{
  "n_layer": 10,
  "d_model": 256,
  "n_head": 2,
  "n_kv_head": 2,
  "head_dim": 128,
  "d_mlp": 512,
  "vocab_size": 8192,
  "activation": "swiglu",
  "norm": "rmsnorm",
  "norm_place": "pre",
  "norm_eps": 1e-06,
  "positions": "rope",
  "rope_base": 10000.0,
  "rope_fraction": 1.0,
  "qk_norm": false,
  "attn_scale": 0.0884,
  "bias": "none",
  "tie_embeddings": false,
  "parallel_block": false,
  "init": "trunc",
  "init_std_qkv": 0.0417,
  "init_std_o": 0.0518,
  "init_std_up": 0.0597,
  "init_std_down": 0.0597,
  "optimizer": "muon_variant",
  "lr": 0.0127,
  "beta1": 0.95,
  "weight_decay": 0.0,
  "lr_head": 0.0134,
  "grad_clip": 0.5,
  "warmup_steps": 200,
  "schedule": "wsd",
  "decay_fraction": 1.0,
  "decay_shape": "linear",
  "final_lr_fraction": 0.05,
  "batch_tokens": 131072,
  "seq_len": 1024,
  "doc_mask": false,
  "train_tokens": 574800000,
  "steps": 4386,
  "dataset": "wikipedia_en"
}
MLP neurons of a small language model. Each row is named by its layer, matrix (down: output weights) and neuron, and shows model dimensions 128-255. Each number is 128 + 24 x the weight over its row's rms, rounded and kept within 0 to 255. Numbers have three digits each. A neuron's up and down rows have the sign that makes its largest values positive.
A block is one neuron, or neurons of one layer that tend to fire together. After each block is what it responds to, as a language model described it from the Wikipedia text at the highest values.

L7.down72:110151106101075150097114155171154123118098152109124132121122147118140119099143166186157075108154136150159112100097150141148142113139156095137161143156167115129164121101147152140109127136107127123122158087101075154128135152115101113136138115148096166146141127145133096082149103132084136149094148157162132107113130150130153118067116150082140151121107113144084138137112088132113149088126
L7.down186:116124115134104185133117087118168118162141168134164128109126156120113140149165092134153170167110109093118114162127126129154107084136146154137143138133109152161112132130145143138133159137134139111095112133111112178138123119115119126115126146102160133069183162128180139118111090106090133159114121126102159133125110131105133092064184159121134091154100098138127131108131115104122114169142
L7.down219:145094119146145140142116115143122143158149133124133139096091122097109090163138148140040181142159091105147119118119112117115114151118142151095165087132082090086081148138160116111151156141160122110117116121137126136114100144141137132087136135122120136148089129091127151105164119142120136125129149186131098105088173147121121126180137141119134110118180116128133144127153137130133120167125
L7.down237:142155097112153136136127142138128145113115138146130120144097117141124135140103113126105052136130140126146121090123097144133121218137129164102123141095150110113127141123140158108132143118134146131136124122149085115136110145128156103102165163138142114100143121105149129144120124111101129160087117135119139140147137115135128126000103097124088122123163123124096132148130122157127137134153
L7.down354:142137114173077145122133110164148144139131125074154124153131123106133142184146088166173104098119114112106144149134195163108138123131146154157106096154085108117138112118158134144146114137136133115104112086158132141130092125113109140160097077126137099098134135180132152151126112175131132117128104084148157129117082129128182158104166121092100121141099131145133146160166123148166102125140
L7.down361:097128112131119173170122134128153137134122185137125123150126110118106134120157142105141174143122135136159135120119119119114129108134126134110118117114082143124155133114150077134130123092087112100153093103121136088137113124131148132111121141133134153119190169133155155104140101123162103126089092121162170137169154107118108136093059116102096164151143148145119108141103086131126093156127
L7.down471:072121150092192173122104118163116127117166138101111135103153132073097142112091110129162116114109160146151157114129104119113090172157149117123124115157134098174136124085130122087083155154157134107142112102127113140147127114187117077093138142120106127154161141136136061115116087115127091122131145162107109115168132116109149097073099118122115138151112131128127175136111120145124146123146
L7.down482:104130138112138112106135121171158124146141107113137122160158128119173152120103142111126115092148141140084144112122139146124143079151100085145127130142116114094068133135139134162092044168158141133100130116111121171113166169125136130146120139123151105085112095088123138107148129143121118142096080152149122161099136138166181139038153148123110153145138166155117174131143109118158042145107
Responds to: Plural quantifier and count words

L4.down65:176156091137127139162156138130108109105154137150095107090159098122135062131140158159147159147102123144152177131107088121135151108139142160111134124128182121111116137130118156122145162124138120129185086138106105116096172087147136132129094107130116124145112123139109136065127156126133115133145111102123114139125163104185115132158148104158156087167110082137125101106153132159101119153120
L4.down119:127097128104146145122145143123146114105086145141083081163112149125126109119129101127078123153110147124134093104110116120118118100131127089150137125142176114098148087091146113135143152090152124110106130125107155143098069139106085150116165133141149115117152127134199133110077102106144175133130154130128111129142180060121137140097119158143137133104121124112154153065101156117147114130149
L4.down178:133165157143137177161125149146130119088164123109148146143145073150067143151141117127134154133142141115135116117159118093129144093139151123147123121144124203118126141125135116093161114138139146125151119146150165134084129137129140067093124110151133136088125128116159128090121128153087160107116131110118129131164163115070137178171135150113140092128106155113141144098124151116144123109139
L4.down449:114127115124064130123110133120147147124144122147155113135119128133088111174114109118170134136101089115139142112160095105146164078105118145139170117165120101134141133144133142113116143140131117180177153170101144109137110128161100112098120062148215166093151110143137143100119141107115088125135093150126110107125144141101125118159154120111136096104103105077074120119118180139130159167127
Responds to: Ellipsis dots and "as"

L6.down51:110134099112162121130136072147132107117085144118116082141151094144129150124106108137155118150107165117169116113109134120114123161132154152117128131169106116147159138164139082107092180115145126111145115110131103082130127147148089087117177129127147164121139143099158072113165137117106102150140119146134089139143088139136141102044131103134141130153134162164162098144143071141141150161101
L6.down180:148130111118157141108118103149144107130110121125117125109138168089132114145125114116164095156096132141154152101109104128143148146157136134159083133127171140095163160152079148120090114142130138146169126100101089184142086141136149152116140134165133113145121127121139144132104143153131114119153135123098124150101099129130123132110154101126129089105134122124124132174085118130092167109134
Responds to: Plural noun endings

L7.down121:100143109137128098118156126176160120106117137112158161112090102169141142134137122170146124125116136149104110147121127137139072160118089111136122103166107126122070125101120134136119128148153112097119079121118151151112131151107168118161125090125118185167098125158151106112124119132167108103131122112099132121171092105130118135049119147125109141163128121118117130121187140176139164152099
L7.down131:142144141113151128100128093154108099137126134118094142145089142126119128129147146097164080122124107113142121120134115153110158201157155138133123123133101097128095135211083125121151094118109088129156103159125146116122123153175136142134137095138107140176107127134120124147112124133089106146168164113147118138099137103146126128052109164149113113105146146099120116074173110141097089140153
L7.down235:110168161147125134121141109122200110086125124172120131138133119116108102124121138138150147123157151113181130122154154112126122167107142164152145132147128129097134137122127137137170125144183127085103127118136111108119136164176095125158141124115176137113131129153135132116089136142114123145098168140121093139175171174138089115117118137100137119191136084152119141188118100117086148126168
L7.down379:159175106137121129116080125157065138117109157153151138109101105114160147124122142133111124122124132126095116139133125118139092182110142105097103164135168126104079114146117123166109149148099127165145127140165132099148098139151162150122151141151136156099145142137122142072135099130071117063137132154160109111179156131126185128068096122086132133098148129150100118134133133102107143108112
L7.down381:138116166153133131095156091122121138143124106125106121054127132123195123159136085085122138142081117172184151100134140113097126072154124182093140091103121127148162089111113137117136134108149146156123123098128120127143181149140081098148140092123144132157162141161112135093092098135155147159098133064132131141131120170146108126088100132093126102166114142140145143156148120132127141086114
L7.down407:136101141121133098099148123112093141081169131128110171130104124114208152102102162121119130114139147135102103148131120151164129137139117133140102128140146103157112132116129122104158131126151078112132113154104164092117115111128156124169087134102106051177127124124148106123154129157133121141110098123147142152169109178087121063135112139120109186167118123137104113137114094135166103151153
L7.down444:123136140140123099098145168144097136115123137086142124118161096170129137147115131163116092105146149147145129088092126134134133207114116150187129125142102146153139167127137115114133117199111135140121161117092126113131161145153192120104121123117168137124110089149114146130148144079137105137085139097097142156139111132132140115104129120130101120141118095112106140128165126115147156165133
L7.down462:125120120130116148137115135128132112125134093149126126123141167121151138123131117100146108132124154141092142088095117141126111100107143164124131131129070133116103119150116145113128127137110108115125105115171163101128163162151103091120150126100167162125142098117137136093110129149158150091133131174120155120172084127134116126097095149145192118119161134203124103116175134188140179119136
Responds to: Modal "can" before verbs

L6.down125:123141152143121153139135140147137118179168158092133105124142133109137109142099120112124185186105084139139099139134140098145105135169166136123138132126135121145147106138123125093111132120139118145128084134112115114138128115109074134137132090141103151133146164110143131126064089106106113156107115123136150155131110131121171151093087105155098134146131146130152141140127105108085132071140
L6.down473:109136154122152133155184148155144134168156136138111099120190148110104114166097140138147129144129130068144116114102142134078166124178152129174114121157109116122223084136118149118140132111156125117151140126112085105120174119122129144160134156111132149121114108131137096123146083124126119134129115147109083166115150115130162082058130104131095125119143114108201093143131115132108157122132
Responds to: Person role nouns

L6.down103:118111127140127141142124087116106149115108118141129146120113081144177122170140127132112159124138142122103108133087157116076142078123144112071106069155113191140124144167117071115128112144111135126173123100111097172112100113138101142100093142146122128123174106131114116155080115129156171121143131125169151127128100102143149127082103141125152122109123142195114113083140099125130114127125
L6.down346:099112095131150108114124129163144139127118081113117099141149083147112152124113101132095141136132146160144115122121123128089131187109108162154098110154138140143141118161103128150127118138147118102072148117115164112159143123109151080134140116168128116126114096099133122150111149122171164130074131137136118139098136120117163118157104146114145119093186146126115173132121146147104112095156
Responds to: Verb-phrase openers after subjects

L7.down82:152138123170127109122118140164107141132129111135122156129077128110189154179113129136091087168126112158125149130145107110147142143112192093126123126129107135113090152167146118121099132136111092153123133108112161119097130156137108120147147068134130130142107154121083113149168147131106164115131087131136125127132110129103117137045186155149115128090158132109139111171190138161114154152098
L7.down151:136129108152143123104154145120111146115124102116096147093046146161163115149116125162119094099142120142129126114167078079133161186112114118131113139083136110077122128139174131124130117108118108115121107137144172117116156129124134138162152127112151116129105093176108158135130109123106104151187144109155104112108133144144135134037127113112138168085120129129110171144118158137132186122127
L7.down204:106141114133081122166143148127122090121099147098168103172170150113098138161131090077137110089126132149154137116136095149126130185166172149149112118205117141140125133141156099138119114140135151111133120163125143139143114116153146106090099128136137124129111085151167113129111147105156153095130140148109073148133121153108134101165118131155140137140137136146130103145175132123161130127130
L7.down368:153088093106168120143126108131100136140129176133110103139098129138177116141103133157116133123098158084123123140099116147178114151151109120122093156121130131098106151165151091114169126126126122141098149093104082129121148159144106096146133113153134165121101135152117154148109145132137162132113146149095126112169145158126147138073120136145097142120122166097121143097105145080129113115141
L7.down396:149112133166149106100165186119095127134138156160104137074118096130157138116140141176124138152122107114087121071155116116091183088113147116107132095127082141104145168152138197154113123130104151128122119119112125125134158174111159173165134124127158154136098128100091134142110155173096073096147134111157107141125114118142135128087081108153122148093134121141113155139149120126111176125142
L7.down402:133183130180113142139124134111099163136149080113142140090121178116080173134099146109145130110148158110129133122157173074133118142124153117125153133136103101167145140112117134134127111173094122142140114138158149115169124138132148106148125121141119152126116140149139120123089143159175171122176098132188141161128136124135107113120124158109173146093127158170148155143135137126173150144158
L7.down433:098133118126080124149157135116086132114148125142165065128105127130105112077145079145098169125130135080156147124134117137097133122129133101174112106169126140126163137111090125088100122087129148126104122096129146124171109089109116095160141104156144103134170118097137129166112108147166129124101132155185092139122124123151161166127142175107123167146142122150162107122120132086110170143104
L7.down469:145101112159124093146120141114120129136147136166150134093086137137153109113143142136105123150152076118122152114142123095142150109107131092113133134132108137113119130127153131132133083163130167156113096137091114155150072129188109143172140119108129124138080148143120176101122175150127180155164137080096139140152108178141109188123124108108139136106113134106108109145123121148122121122088
Responds to: Numbers and city names

L7.down55:167123144094151133147125114085135110137107131112146074101138145145140107138112167099140176147133112092141120144144126120121119198157097110102136184152157148144129103151121121117154146159128175127149145160121110144112137116164105159125124125113167106114134146127186099113135104124121118075152132204122117125125123122152142160072123095108130122152138156079115112162103151175112111147114
L7.down138:111075143103178162143144104156131126121095141105146161122125124153128152126140110169123122147132137127148126079128147160120129085147166112094111117169131117107139141105139141124114136147106112136104105093091176169171112130134131135145120101115135147157120138132118143134147115112165128148147138102096159132180122143148122127098163124139155116118136102096156169108164102165113160175079
L7.down140:140116125121139123103129158131126109097151133097124152145090125117123118130064138121137116120136107096135090081133140145161080188156119134131144126150113153131141125161167106151120181147109124109118142112129140125120104138144088091124075169085112134128142177110127180131173101154150128094133139126089134129152121098169118146111165125114135126168125085149147108095183103166099154131134
L7.down238:099125105162144132145133119152163156083066104135122117157118152145129104124154105110132095114088137168114137145101131145157112142086169110138160122149113099103141197097156045145156116130161125109124144109105099133137104130100110102158131113108163151101135149139130134115123136126144151127144083130109125172086139123073115134120134126114092112137133102100186145099097147124181135131133
L7.down335:124176167149121084130100130121145158141078113147152146131124121114153155118153129150106156150062127177145187121167067131130128073113068142104143144129115157132148146143144172143095142131137118164136114136125148119110123113144105097129110138112131124114151202122130138162121132132061098156124114110117137107074149098111160111128117150141118153150106170131113151136115139152104147109141
L7.down390:142096136166105112081155115142112059137092135132109096148069134132125117066130133107082160121115127159131126108107156110098196185126134119137159133118103130140185122123108151110113134134108149103067142147092106102128139105092132154105089134147112121121104082105130126174101151135129125111124104141155090122099116144134132106146066136135167198091102077129138110144150111110143140133147
L7.down441:121145147078153165127112100116127095098105120148113142145146116162119098148156159158110085155125148126088149165139114150160111099162115144148120117161116123115130133137148177117139159139135118126153133096120099153104102141140122087137137096104151167121160107118169086128131135137138076141108133129092142093133149174112112150075149075187109111097087160153110123161139164088122111125139
L7.down493:140114147171110112105124148146114109156152128161149131124119143126167159159126132144132129147130096134144137116127140138091146112142153114163114142116110151134082108139139129187145079093080150139142128124138148160131082143072135135159119107118117162114126143140100133106135129112092142117144154139139113134129129165121144136029137181166123078136162102141107091102150141108091151160151
Responds to: Adjective completion tokens

L6.down211:139092096104178085133134105106143162118126115126145176126091131157122118127093123103090122151138086134131100096111112148101126149109149104153094128111126125119117159150149147130134136152168078165114068128159103118122076142122162120125125096088150143125159132145110122114115094147104151105112136115104095098147113147132110132091148143133163147165137104130101133169139127114165116138136
L6.down485:139140091141135093134124072079125119112171134112087135144096143161114110117122110145135112094146111149135166107138131142093112162138175115118133150080135113135131178135154131124137151156128108094084108120135139108148097117141101108106125163112175112160108172111103101125127154142164153115151131147130088138103125141177134144170151159153181127147083138142088107135159109109096167134102
Responds to: Quantity number digits

L6.down95:125160152149069086128141109111076135140189101146131134128147105117135158161107166101139086114131133131172086120094126147112135088157103153107117157100135121137099097134149132101106114114147157162144187157068148111094113120157133138106107128158102136112124143104091111179083113142170178112083137154159113157107129094158144149141150167128142120135129118109141065112148103112145124144123
L6.down254:122108160122121119074093135128121127138160116137133175107123121139116138161128142084148148099133145124144133132139143118113141112115130121110140106097125171136098171132147146119136083143133156120113110104157133109097106107094089099101095146176076115131180127090090109151112130169106133079149124166110126164151155082138126105149120118110107141167080113133161126085085126111132116142174
Responds to: Mid-word syllable fragments

L4.down161:141153120165136131128101135096139122165130107145142141100103126118101102108151140161133130109116149129145134097156076112120151164099141128129144152133111124114131124075098131150130139131124122091119155164156150109114153128162138110117113109131142103147114183132141135112125136162117124142136127135110132107124176141147148161113096126148131108137108137106123112123136115130099154146109
L4.down272:094113145096136140115103188102126117112113144127090163136096134132113150147140109148163103094074119149136120122101120134106138102146122116141096126115114126095158129127128137122138069121110168089121136126135119149156157119130145133128089129143132111156134103158161137118112104103150103133078135119131121162120116109130104085000088101121085135156169140145117162110146119107112137154148
L4.down300:134157130138107147152095155109118128146122151091114128134184157126134147127129135142110117157105139125126144095090097155156113207103111143198093143137088160144139142136132152132133110154167126085158158101154168148133152160119093121121166134139115110113099107161154155123121128108107125135130133186113117147118118118100142136039150131130154134117107160132128091158130144137140125115106
L4.down478:150095137105136125144134178122121124132128117135140150122063133147157128169105165144126076116117124121142066114166097119134097144110117128125129135136088162130111090120174100113164112141137140132109165095115145125105126141138123100115135073134112171127122131135144132120123117193122132102123144115090124113128157147164143081092149129128094137118124128123093121097160146130147191146075
Responds to: Attributive modifier word endings

L6.down6:108144114150165158133109100134124137161129124120131082150151145152105114071125054155145113082103160092140121130138088142132153114166131095134124137098154137151152132097114101125097097118119126118066103104155137097121133140125063163118189115175113107157132158129124127109139133141133157141149133171171133171140138137073140142115130142130141140108148152121126140106115134151143080110116
L6.down141:121130098148129123158136094147132137135141109109098095107163092148086176078118104094108102124149144117126147169095144114137117117135099150116147110105159146143124172102099125131148087114178089098130135102111071111095121116116119134129118153142117113145131143111135156134152142113133147101159114146127126151176138128115130132159139152119089155138121105119148116115076132140126121104136
Responds to: Opening quote of quotations

L7.down90:137139149135094132137132106114105146150098135119107156145115065108148085132154120132094071146107156123130164134117097146137100088128108114134114140128120125119158149129105101166114100103109123139095123154117092120142103088149121158088146119158106112128096175154123124141139123119111129109154112105123106122125068126133131134204155107109100128146084156126089108145100151120141102130138
L7.down109:162142126105108111155123147096128135140143072123084164072140168124106132079120137132073115129153116144132122104123118161123140045120113133133139134117135082086136095132121137111143071122141101105100152122149126125122118103135156166093117130138109083123129130139154126145116100110126110106141137121132093131158174160093151139148130135179142123106115135125096130108144128105109088129167
L7.down135:144137187108130117111110149117125126139086140117093159128137095130089091086131126128133138105159155117168089103121135122089118142125138151125102120119127149114139124128096164115184131116179121145133122138131129142155097088131112156099114086126119123088139147151137102122107122090113137131114154092140120106128122152080132120165114079122108105116103095125122147160113147097086141089169
L7.down228:124132094117124125123138123165107135120147138121140145164127120148103109151113100125110114147170125094096070126131127096129122139152146119125128153109132113069097140109172122109138121150117129133152137125153097131112075108182098139140137176147147170106139178138124135128123092143160105113123119103112094143157117088122166177140118140090159156107116118115085106100115158121119181091164
L7.down244:143174101121094156147125132172123138098160105107121108119110125133097079133157105143149088121143120121135090123094119123199144144142125077121108178127118106083127130122105131150096109146083097113083123122128130083160150121132105127106104122146132114135159146132118099136131117110126112128148166083182153117122141127102140105132166136152090115185139116092112111143111121114113111107125
L7.down400:115143116133156187137135096156122127126116104175122089138180145123080104093158133101124101136149185100148157155112132133157131171141133148161133110167130114145128156102189132137115152149157126121112130104136159158185199141139170111146104100153140129177149129083121109141141111150139182121140145144091131129169126164110106135139139142156158097111119115163151133087120147141163112130120
L7.down423:131149095150111105155101104127180109051104128148128109145138082151112135147177086114154130099124106106111093145125126119143100137173130150137132142142120107110145122088153081127086125147139157121110135142121142097074107137090170101123113135152157141120096142122154104112110123103183121131136156111140138114122091101106137140063126132144085129130148132072111162132153158122136105104123
L7.down439:099158111156143151140182158156117098111147140161175116149116127103097154138136103128096148143159118122131109154129084148123118142146100095119129136126114121132156134149143148175121099106165137145140160100142102125135114122138122133165109109129151117166140153133118127148137159183153114119145130104113102114134100123169150125100143136109116152118082158130135086143132139181125107120113
Responds to: Opening quotation marks

L7.down27:121093145139119129115139152105125139123162105117131110147126123133113098133112147149101153079123130146109137167162082118109140145117157096141134096177130111162151104119111086103109129096107158122128143144151140115144140135123179131101145143145091116088083169138099139156107118137077139135140090153103136128115168128122115166037115137128113117140159121098171131122105154082170096129123
L7.down44:153121117104150134127163106107126125131113133092078110115147088131149188087129122104141092141115121134103132128114149195153097197118143141101133118107136130119154151132129171062131100150138181137129087105135113111138117118119154095116176141113110147138132133123135118114155154130099097163145153114122134105148116162139112157076133148143142106106139168101105104101080164131126086106093
L7.down68:108158152161170135139152150127112104146137119110119133117156127165113132118138174113128157154178152162161131135110134125187134192147130086084097165129171073104101153106137146136102139131136153125166110099168133122120140146151122101156153176141132088105164092153127139127107112099124133133108131128154176143128152137134094138121093109141121171128127089126150114137133106143128103132133
L7.down80:114173110138121132094163138151140131127149124115129141120152134142108159149142126159141092115173130126184123127145107114093134128154147138149084129109110119123110138174139144109113156125135144127057113139084134138102128125101111077120107115165194162136093134131111174125130135143127175127085129109109159090123153184136141087166141142087122125143105129134142177122189108129130164120112
L7.down85:172088098116166117140167139174099100094171135132146139115144156136103115143119120085137122141141144129155106133125165179118106110197131134144106127103137138151104158133157120153096081112130120135131120123154079162137106116122097121133148141121150113128134138118113110116131107096094125152091144123135088133114102132100090109161099118124102087139171139118132144101122080124122121146126
L7.down148:079124164146104092110095128149146123114130126116129133190117130100112123174162122117118205193096129115191118178138159158131147085140102138129111142120137148155121163132131075143130122120121148121156106118145124110112135124100110143132144150144124122131149140114156129175138169126136153144106147164109166217168093107134094135116128120133113129137134149106147138119115060144102160113098
L7.down249:119099163136117097155154092126159122114155126112148107170118146110140158105138119125165099138139113128133157110083152112139159136109104159151136167138108097135113140121146115136176127134083121112095104141121083151138132113142133111118127115064108151200150160089118084147111113094110127094096144119120107143115126128111076136141142127149131137141105106115114151117135132154148139139150
L7.down459:150127091124139095164137138110159174115149153122059133120156106116144133123125121147087000109131112102123138131160179109140124200099156153122098115117145135120099148099155194107110149142132139115121133143110162119124142118115156143133078120116138126145141124124141127152118139137058141129113156160138141132109107139112123093126134176140093133103101119099135151119096159130134117113106
Responds to: Person name and role markers

L4.down184:085141140142103129160140136097115088123139137123125115114138108168144137195173132087176109148175181115091131141132136096122124110155106135146148173196138114138097130130106127130125160139137171091154144175098107105133140151143118139112148111105095139122126102107159128123102159129137110120196161120133114115139114110128154133169119131147138137120125135090131074114129117136120122147125
L4.down195:130113134132114151156108129151143086127093140099081145143154088104121131140087104125152171133165119149119113116105125115140151168124134134151117174145120119132137126110115156156091139142130142092144087074138104144163105115145118175134122129126113137152132074140144086144187132110092116131161129135120085122125165135088096076144136117099146127152087150134182190145134115133133085138123
L4.down276:187109129106170161128114167111121128158104146120141158174142102102094153138134162136131092149152116168117111116107110109084109148164174137149099118137116126116131123110134123127140082160160139124135129122080140148165136136170121103150152134129124127115157124124162093138101121126101113063120092129136119117145100156138132072119122122101130168114141136126154128086129104139117164119132
L4.down427:110165175142105098123165098099123114121128093153167116103076121126160134138167096119150149138078122134130134159136171120108156121176151144122138113106128128148133125100137095118091143147158178106101123144100119150130160151132079164090136138124138119146134130154119179154121168084096088136088141121107114119097080151117095156100098110131109078147145159135128144114101135123128146133092
Responds to: Mid-word subword fragments

L4.down289:118129128163132145128120136110110098106130142124103113172124123122106130153081106162175143111124113110129092128165109072109114139141150160154115146140155107101089146138130120153137136152158131131053146127157107130108131105122072154126138116088116122155119129147157161136107143093109111133133135130155140160128147153100143140105130124115118131161151108153098111108094150139092140143156
L4.down305:147122187109124127154104149109071122136139166130117118149132127140141135110160142142126144132148112104123157138134183105077148097106150134214155086140126106108107116139139150129108140120157112129153140168154123149107119070099120117125125104146139080170123183093161132103120151153117081126145121142139119138117136140121075135082137132122196099112097130111094139109123140096148144115127
L4.down314:083129146122140169136114174108118143083182100106156105104107135093133095145121129164113136141137160083143161161116150134157092121140142110147176123151111108097095138132094139171148146147115132148132117111124122124155185103126134112086100131116139105136123104091114182142122141155095149148092167089098176119180097141113163149133189123121159124099112099133134131129121144118159147144168
L4.down356:120137155187112144110110109136115123140109127144152171114141138150097120171125125131160165111134139115169162089137150102116152116092159119119129157130101153157134127131154146110134100117108126098121119103129128132173104106097146123106184172136098149114091115135135138136150092115199069163115161131159109148135123114133130101124159086107131141112092110165153135115130172107127165153139
Responds to: Lead-name opening parenthesis

L4.down118:137136128138183117153151124163121125109122164123117154171096121155199114158134134114116084144111136165123076117128130132122146149147106088145146160116120130142164100077183125153110118062136120097118119137122144131112158153115108147123152139116149143168127146127151106167085071109057142127154132163082163119125128134167132095062107135145155130146147085125158109109145125108158106128086
L4.down330:152097119133121132125095159128113110113141139128111110136087128120099099115083090127133114110139090120139115151101155120077079184130137114149131127141127130110152168124188093144166139153140138106109118122121162132153094146166133102118161131103136140170095135118146110109135105147128123070155149097087147094143109165135115158136181124140159131138130091133137129111160110127135151126110
L4.down354:123124091144140146109111132094144126127150141130148156170140124117130076134098096140121098117092148077147132138122122091107082078172122073094122102135153110137135160148137131142120148109094149120100108120145093139114126118142104125132141125100114138143148134122165168152083094140131140152111136134091124100155109131121133097157153101161162122091122100105131137154140153073116131128159
L4.down407:108124117120128168123116084109145149162127132137142095099081196130124083151148180106104128138110163161152140136121058157104107162107141161076134126138152133138131169109170147148163094144083111113134126129115097126087101066112156131122155112084137132136109124128132101117144172148122182106159143100148146121136133132112134120137140161160136130145132106130158136128146093137121210137111
Responds to: Clause-opening words

L7.down0:095154129114119164150157146152161146095136123151114133147135117100143108096139138136156092128081099138109131148125123093117155127140117113135076128091122141126115124113104132164124130098126057130120129105072131122107138157153158077116116138083151142136119086143084140136153127099103078096147087148121170153108157130086186089091126135134064117170152135175145133104132101159116121148092
L7.down65:118138162106154140143128113131101161122125119176158113132150112139132112133114131128083110167111114116171172105156128177167146131120112086117126085137156126143133116079160116162146164131139147106134106161103120091077106150177121140146182133112119135165146125117123111106102144154070199136127095126135139125123125127128120157142131106097132122134136125113098149127101155191120157131142
L7.down75:144124150143133121132106106073109090137069117137108144103172171098126113128124132160092113110113099112151123122148139137141084128117112082156126121121200115151171150096110112112117113142135133142124132120116161128176140139096090133128142130125146123105168113111126172128133103091144137149120094136129115105179115131122171136149140119114087126129093141141121101126123149105110155090194
L7.down76:139110131149126105147134129133131122125109152110151138132137136090094138135141159161109094100171116101123111133103161133152149195064121115114150131135131162138164144122112106178136085091138120101097128111125176134113158122129092123158137129119174111155116139144178164151121162127120149169130139057125092152157124149110118129128141157141116118105126136104166122145155112150106109131126
L7.down77:128103127121127133150104146110177113137107176094149137111137112092158115083132130135091140146144077117151122086100117116116148122150161116126087106114154131118123107099059187087100128120148110113135150119125166146155139140124123157140099125105170088130116124108126118081114087139141119140121089142135093128118093142147127131115091137103125134162107078197133098116101113101144170162179
L7.down139:110117132121118129119119152144107164152142147107146129086061142138153143125129101166085132115100134162126113137121145128092165093144164141134145108096149144141080136148114130134119090155112119125157177151142094111074106104107124117097096067117162094107154144153115149174160156134164119128123080132120168133119130127089119163110148146116117129103142132125153134096091120108152100145108
L7.down287:082119109102157168133148100150170157147135131114126132131060130126137130112105115147140142144111104121117106116127071134127092135125195122094116132118128108139087133150110107146146124131137098111091119103120109125118119147119121141154112122153124114187085120110145099118142127157081108134118124119112118112102105135144125093066109109146120152145126115132139108109101135123108110115099
L7.down429:106143097152141099156131143134137166164131111153136124186143146120137109145126103153127145108149100153133108108117158093133189111125159103139126152098148091117072130114152142142156150149145210139116131120123160122112145109112111140162090131107120159162152114136090115133198139172100120111159132096119120127129121103128132113079066140112142146167129133117086112160111120084109063172092
Responds to: Mid-word subword fragments

L6.down164:115159140134133116133125132160172118168118127154141090137073141093173111104129137155135125156163106139173123081133101181128137138135125124090137125147145123105117125135129125147141109161112150135072122107105132130109149141135139132181104079139117106133103104126098132110127159128109091136138194123133098185121142161182141121078095111129146099128101153162100146150146129144113147068114
L6.down280:153108110146147110109138172129107119169088129107153161132053120172139111137126114108102078140103102089119067122118131175098104179152154155066113135124117107148113151129152124128098079144102121160106145132128131142147094135100148111172143125098120118139118147104115122139092108151129133092084151112107151113119104147138138127114119139110110158105119116120109129085132139136147139103109
Responds to: Adjective-completing word pieces